config.yaml
n_layer: 9
positions: "rope"
bias: "all"
init_std_qkv: 0.0341
init_std_up: 0.0341
optimizer: "muon_variant"
lr_head: 0.00821
grad_clip: 1.0
schedule: "wsd"
decay_fraction: 0.483
final_lr_fraction: 0.1
seq_len: 512
train_tokens: 1123000000
MLP neurons of a small language model. Each row is named by its layer, matrix (gate and up: input weights) and neuron, and shows model dimensions 432-559. Each number is 128 + 24 x the weight over its row's rms, rounded and kept within 0 to 255. Numbers have three digits each. A neuron's up and down rows have the sign that makes its largest values positive.
After each neuron's rows, "fires on" lists the tokens most often at its 100 highest values on Wikipedia text that the model never trained on.

L2.gate1811:170065109172103133150161141145134095158109133162161115146148117126135128097108151131092138099180138112123130103131086119165150143156178152085098171138141131127132130107148133141102105162180126135080107122107153141135085133159169159114132113129130129109115158134140100143108096140134054131105145152154141165109141138161152127116120134113116129120140145105142121121125129138132111142150
L2.up1811:152123109129078114139139122101109103135117134126164156140108087113129085133118112140108101111156158090138136123091126116138135155140134171128093137144150153099115121107153100129075132155172133133116171126127138131161122149099141106088131133145116149122140122120080069173132134121099148114104089139156126186134179157097137134162188127139106092143135106099158148125122145178103152106131
fires on: "\n\n", ")\n\n", " |\n\n", "===", "\n"

L2.gate1250:148105147085141165133152122154089141121137155110085151105176133114114109131124135128146122085137158096141126145102093133075100121083147168117178138157087131177114133126145146158141133168127100136159160117110148127100178143163128133128146135155130081156091129108114115106103112119145144151160111107143163141112121106147112098121123164118128156143140121111149095131151153118120152131116
L2.up1250:135095142147121175106095124145129121120166155100126122153144118113130114187128130122147155136143125092137114081193103098140169125145108154118158117133124149134114152114118112102125141159104156125116103125133105093133106073187109104121117106138139134125125136106108137168139084134143106141125092120131124189169127102120151104124129146102106120121159150129138101142085139133151103147159
fires on: " to", " $", " into"

L2.gate732:136143114152119130132102128169104152123125192125118156152091146188080147120081114097144161130132126123154072086133121129147073150104097098146132077140106113151118137095103087121121102130117179098140138099116125145137121136117163093136136091126136122147152145113110145096122141121124130161142096140116096125128169144126126112110133131122171164119138092144129138131128186162171083106134
L2.up732:150152121106117149152143111137107156108120179126140086114109132128130106130090141125166167065116139091151116139165125139131087116130120107121186099138119127126112110126112130074122132134163132106145154121104138161161116154127090152088132105134107113116171146112165075142138149125126120130119182132071125146101101092121098157126106158094181129122147145131153141148090112117121119190103
fires on: " to", " Gro", " Pro", "ro", "iro"

L2.gate1411:154137158140100144110121149112133112111123150119087141131171169162133096155153110078116097101181116126131100132131155082132110121130132108147149123100130101203111082134142088142099132119125128162109164153144156120129144102123093114113170140178120112118121171132100165102122101131108124097160122114101115146152117138168148168125163127142123078091103170141102135134120178136177141119167
L2.up1411:162116124063089159123129132144170099129104158123124112146149150134138161145100158142144084116094132164139145070151111111117105131154120109166116116153116146189136174158157088134141087103116109138114145104142133164113154120133173093102143119150140138135113132139130143178102135141127075089124091093110123171112113121162133135066139103135163100143104185134095129157147152127135129138128
fires on: "1", "4", "0", "3", "5", "2"

L2.gate1912:130103145151176076128091173147159131136115157094107130109140126171184111105077138141117110122118105132083127162152096094130138126114138157113130153163128062088138131106134165112139131104119102099116148089067116136147118149137128140144111142151135099113084109124145142171153142155095135145113106123158168111121109162125123115108126078157103154145128145121128123157124155158174155113166
L2.up1912:116113125120131118126160160181144118138125119093082136161126076156147143129120072142089135107140115096123097067127116118121093132136153097133094121165104141127155123118149168138086105140154145094121093137114142157135121138123118098130133076148113134154147067150131116107133131135110100096128164132110148194194133119120131099164153137147128149099106146088138111099141160146138122111108
fires on: ".S", " by", "\n\n", " |\n\n", ")\n\n"

L2.gate210:135126072126105121145118157168108140111143109108126130131097136157123147120112116154101140131138086095114139153118174168127129132133130172126167097079137175115106127113162103090066092167143168155144146117092133125143118169110125162174174143089129149156146167162117140129100140142112134155105170114162100152164105116103138147141098126118106133141115122106138092123161112110123195104165
L2.up210:187130103086128139120094131125093100146157088161140131155143143122150236100137087132107135179102116143144126120146111190155131100132132111107147121103166125154128139124130128141154107136110115108126122115109143150133149149115177134128118138130100119095128136129135116147159106151111153142127131105126140126128152123140145137112089133126151127151136122109138146108119093100138124104099
fires on: " as", " of", ":", "000", " like", " Ag"

L2.gate1213:071139117100126134073121151086131103117104131116121103137160130117128127153113167097169113133089171131077140100129097140139099117130111161193125120140139147140174180155104129131121130160132128134108100115123090147095105143121154155083130143134149129122099126142083145110151122160130134108177139051157150140116123110127148128089124132149086170144087125148139161099097129137184071145129
L2.up1213:081121109094113172134138136109097103122083121122114063137127159161158078168137121142146146076099131129092156166110096136136121095170143123169127113130128127161134155102129071129131137104097136163098156140125124159062166089093148179134138143121131166125126116107106154097112121122169089129136118093140159126122106125157102139149073133146111123103103140139122109152101183111101139143115
fires on: "978", " ISBN", "^{[", "(s", "ter"

L2.gate2223:093170124153175121084113160138107068122099124125137093138109108116116110110123120131097145125107110124155153138147134109106108111142124124116131091111100098155142109127130166140176166081155100124090114132119137139093169113134135081131129109101144105118116102108165133134096125132131126113158149108101162117203127137115118189163118147152125154150107123127181132111118149122132132102115
L2.up2223:135165165117157105170103116107134140137142132134119121078130106139089160127120116158086097109136147119132150158165117162160135085100107124069131131120124087125098120133092104116171139119126123106129122131112103112157144082111113140161109090120138140196117132116120118160061141140139128105142153111142090136119169095146109114154131171142157146129139144151153163110163099085151121104156
fires on: "y", "b", "c", "'", "d", "p"

L2.gate624:124131107157125128169157129134146164100142149130149070153151119110107132132155132112127112138139107195099116099102129121095136122127141134152142126153195111088167109192159100137131115134150115134133122152105099114073120147151107140140146138113123149115128160165130125140154101102119144146098127098112098134158117081148172150134125108138157132192131136149065129147114142120120095107138
L2.up624:138153108094183101137145103108119162123122096182103143162151147132110152158116127083128126140122136153139108091121135202102151150164107127102135088102067140173140150139143176121101158140133123091148123131121149173109134090175140129172115134142108134163116067144125189105135132121131142160085121102158151155137105143120127172090104120148079130056142130074127109118137142077135099131110
fires on: ",", ")", " –"

L2.gate1446:109111105159116154154107187131139146138161135200151133126105116114137110123145102137104091167132124136120119103106116092112106174107134108101121107162099156083152111132109163146109125139179101131125143127144133148110123123119107121128135121157101093137138115129117113146099193138127129095112153145125114123122125127108087142185176105129108139131131179155113124097093131107115184138119
L2.up1446:161154137143115090164127133107161183163147130128111131146119113155128109103084088125125123128158146119133127153101119084108107181113178155148111144153133118088108120087141134157092118138123128108112087131143153118134064131101129110123110128143100089155132144141108110116170160140135173101153119173091151143105150108135102148109116148133151143135139118143152123107144150123106135111149
fires on: ":", " regulation", " Loss", "s", " —", "k"

L2.gate1050:176183127140157121115143158109119090091142151108072156136120137131136139137139130120106140117144145143094086113111104076090137155123099116126134156122101127074124113145097143121109153118110162163161181085145149125082154164140168108086171160146130150126167083157113132140134112119140149164137117134099128150148113111172063157096156131133144110095089128130135132105138118132174152160091
L2.up1050:169115087135149150110154149127136089127121094116140137149151149159132098104115079128082122117129122114168140131121124110114128144137129178126153147136137141145105136158140119066131135140115120162147192132118153139140103132113116134188131130126170104140127130140155135159135140098117108146115096148094108134133142166130118162121094132083144167170085106145112112159120119114122142173074
fires on: "1", "\n\n", "5", "2", "4"

L2.gate301:142139141140093104131165095129155127080128168150140133137106179077182103111095159123150119126144114151177105155138126141166162159126102133127168098129105156121138154119183115136105160088157142150155163113179129133133102198123126137141103105099153110152090105114136127159168108135126167096092140088149187134112086110107145108125126099130174144116090124163124138126137151105110094112140
L2.up301:110146083127133138106092131140146122087158135135147122107118128110130145090136107129147127088086128112111126134132149153134103152104072130138145119154138113076125143122111141155158129151120112122136149142137144132124155101111144112171140118147185131183076101157144127187170148119142134152101116126115144125120160124101138156142126149164128150131132122095148149133179139126121133094129
fires on: " and", " be", " to", " still", "{"

L2.gate757:105098134130095129128138151142135153134125125105092103140165164145125125118101101121144108124106167133138148108146103095127125136140119137176187147090096142114125121144123128093149126131122126105144164149144120101124099133113104074120146175120146154114095119142098149116111149126096122105106117111116134104130089099127124142133087164148073192162104105105096149133113146102140126100141
L2.up757:073110110112139196083131178126134140133153138117087144151141151110114097062156146096156099169127145162104155094132102083153149128113094120151098147127139093120138151159127127117149130108127133160115133131108115076131118166141154110097085181098138138104115159150119127132160090182122162096136132103134141113125110129149129161130101116159137182105078114111124146135126123170078122119092
fires on: " un", "(s", "^{[", "re", " unc"

L2.gate1398:116147107122118092138123117158119160158164122118122112122130100126139107141118090119123087137132165150129093130156116164140124137096131112144127139134102130117097133158155103121111123179147119140194180117132119105075120110125078124146145090146163105136074149141115141162099127161114113106161153121112108157146116075120142113109107150106112147151171154087138132138158144139125125131134
L2.up1398:126136124125035124164091096074117140128085142152122147092130118137130092147111143149079113147086137141104103099142105141156134134128183095170152133157157089162136122132147164120132120132134193127157105118177136157152127114111164112141115092140152108094138135104111116144115116102147143135150127162068130168083095128116099077131162149138158174133105092085138152160136131122112159136191
fires on: " =\n\n", "\n\n", " Me", " Ref", "illed", "→"

L2.gate1432:129109134077109124145148132131130126150101154133145103116131101115132115171119133140099121170149126147071169141107143155114135151124129121132181132177125131148125130113156152189173136127157142119121160150130161179117060102132145124121124118096072139103107120124135098103096134141162141115136133122126075108118117135097161092125135130101133156120126142102123103123106117135106143167133
L2.up1432:135149107163133150131088131146113105137140132141147122134124124109180142139152157121110143131103137070125125103132105090143139089165154110151153145131110122104118157139123163122132120081105128085126086133130138114073143146117172141147105109102121114094109082098116157154119135143155118143134118160145174128094151120127123121080132148100126109092160156163125101188176145100169092138124
fires on: " United", "et", "a", " White", " Three"

L2.gate1207:134131125138119128142084130128062135121144084126149137125105112110099176096155145162145130162161128149111100126141101108143144127085098115152140146110109106152161152101134136138119124123147106120126139116055129140135145098085133112131124133174166120118113152136183149123142139151166109172120053114110133107084114113119131146103165137168097135100140158117156122170142108134125151132100
L2.up1207:134142120101180124132123102148097140081104097164124116168090105168141114103157090159139131143159120109142145113107108138147148105100103099154141127165086126117154123103112110170097141121181115155089162155152144103108179120118132137128139099109108141130125123146148125137192146167140133128134077134112135113168137109144133130125124135162131111092098134141159118140109112167125148105127
fires on: ".", " number", " Number", " #", " order"

L2.gate252:095169091140098142114155159122121154108170124130183191121125130132157170117168157132147110133127158105135150138167160141150162126158164127136147102120112148144124142163129132134144116110120150122123144135133152102137111123133101128124132158148124153164132136176126117087149093151156074167090149083129092120179113175132122095099144105169146123149131143158106117143131156132063125134155
L2.up252:129136104122171194148128098122165148153134141072171125149141092148104115141152123144125127132142102098142108173142118138095143082137164116105138113090080106111088151127134112142145122152140133137107176119098130147103131134121168085143121093098095185153151094117143119126140135159103131133109117174093163151139154061149105125091137125160149121104142112161140148131117161150157122130096
fires on: "t", " th", "ot", " Pr", "r", " Th"

L2.gate2520:156125149146076137134161130126131172128139153133171136124140166101111139132162149141129096153143129123137172126111141141126137156117150125112132110105108126139158088135115148198083172132106130135121171112162120135143147136113155112111158098083128105143132135142139121162113127116121124193117097105144140108106135139128152151150118159145120185140104127138186106129127165102158112103121
L2.up2520:133139125062115138133102142124115120085114140185156118153128110080107109119071151144105131150106124115129124133072133128111109105159147162154094158114124137133142179115131149113099119148113076113123155117132132126071094126115126095165140128092109165122127129149097123141159140101112097117147176165139155150164116125135138137128109108137129139093132122146134109061142157113138113119113
fires on: ",", ":", " and"

L2.gate1552:126161146091156141134112127125137106156130069091175114096127111155125081115150133145102144117145107157096113147130109124163140118128144116094127094132085138096124130128136114106103101145055160135115094143136151146117177092154148174127155120136126146157136153174121146114143123108111127110126161123122148105119152121142129102140149135183142157141120111132136137102118146106107155130137
L2.up1552:120142124154130115150156103121116125161154121116154118184153113116122138076080139127186108104115112145102143139115111119153158126104118162128153181133102146145138144137121123140101079165155123148149122130128174155138123124125191129131160155128097124092134078143124127160137083173134115105129126163117170127135128132128140134116114132181166133087164136126155155143103120135114129122108
fires on: " years", " Score", " Time", "ad", " Madh"

L2.gate614:170128149077176101093098100104093140154142161117134125151146086083163121123145103129133130139123076096135113128073117103104117126124120146096139107152097102124134095109102129133133145113139124062106118130125141134148134111155149077106140132159138105150111119161182172109136127105088124106149135133156111131138143136127114106149174156145085165107146126104082120150094121134092147104122
L2.up614:128123188141122145111129133153132183117097133066175143117138129134134106170104143130144172110130101116122131110116123138151136154113140129090139128187127146125095132127110154157131117133133144113103122119095141118121097087116169106108134145109130099111116060101089163126205133122138109099143119128163116192149128110157155146149138150115148129121144123103118139150100111137177143145122
fires on: " to", "ic", "in", "ig", "us", " career"

L2.gate2415:152117104123157110118096101135135111162110093097085098100144128173188088128123121112160166122120123160098135196162091146140139167103170145094104103128143126124105109117119114152133125107124139140127147107119157114117179089092148129111121148132114147142140129161116125114111151100090097150107148179140124123113122179112148118122109107143103126107106153103146107154117133135125123114156
L2.up2415:136104143105076120128141123137152109123150126107095090082098112152145140128102103111124157107109160148112115129105145111122124140165170135183140145114114151139110110123122155121122123159117124100153125120109177118084119134148191090141096142141135135121126140083085140124116108118046156076144152185135138151153067124139137174122121133115115155090165120111107112143133148103170116127139
fires on: " However", " then", " before", " until", " to"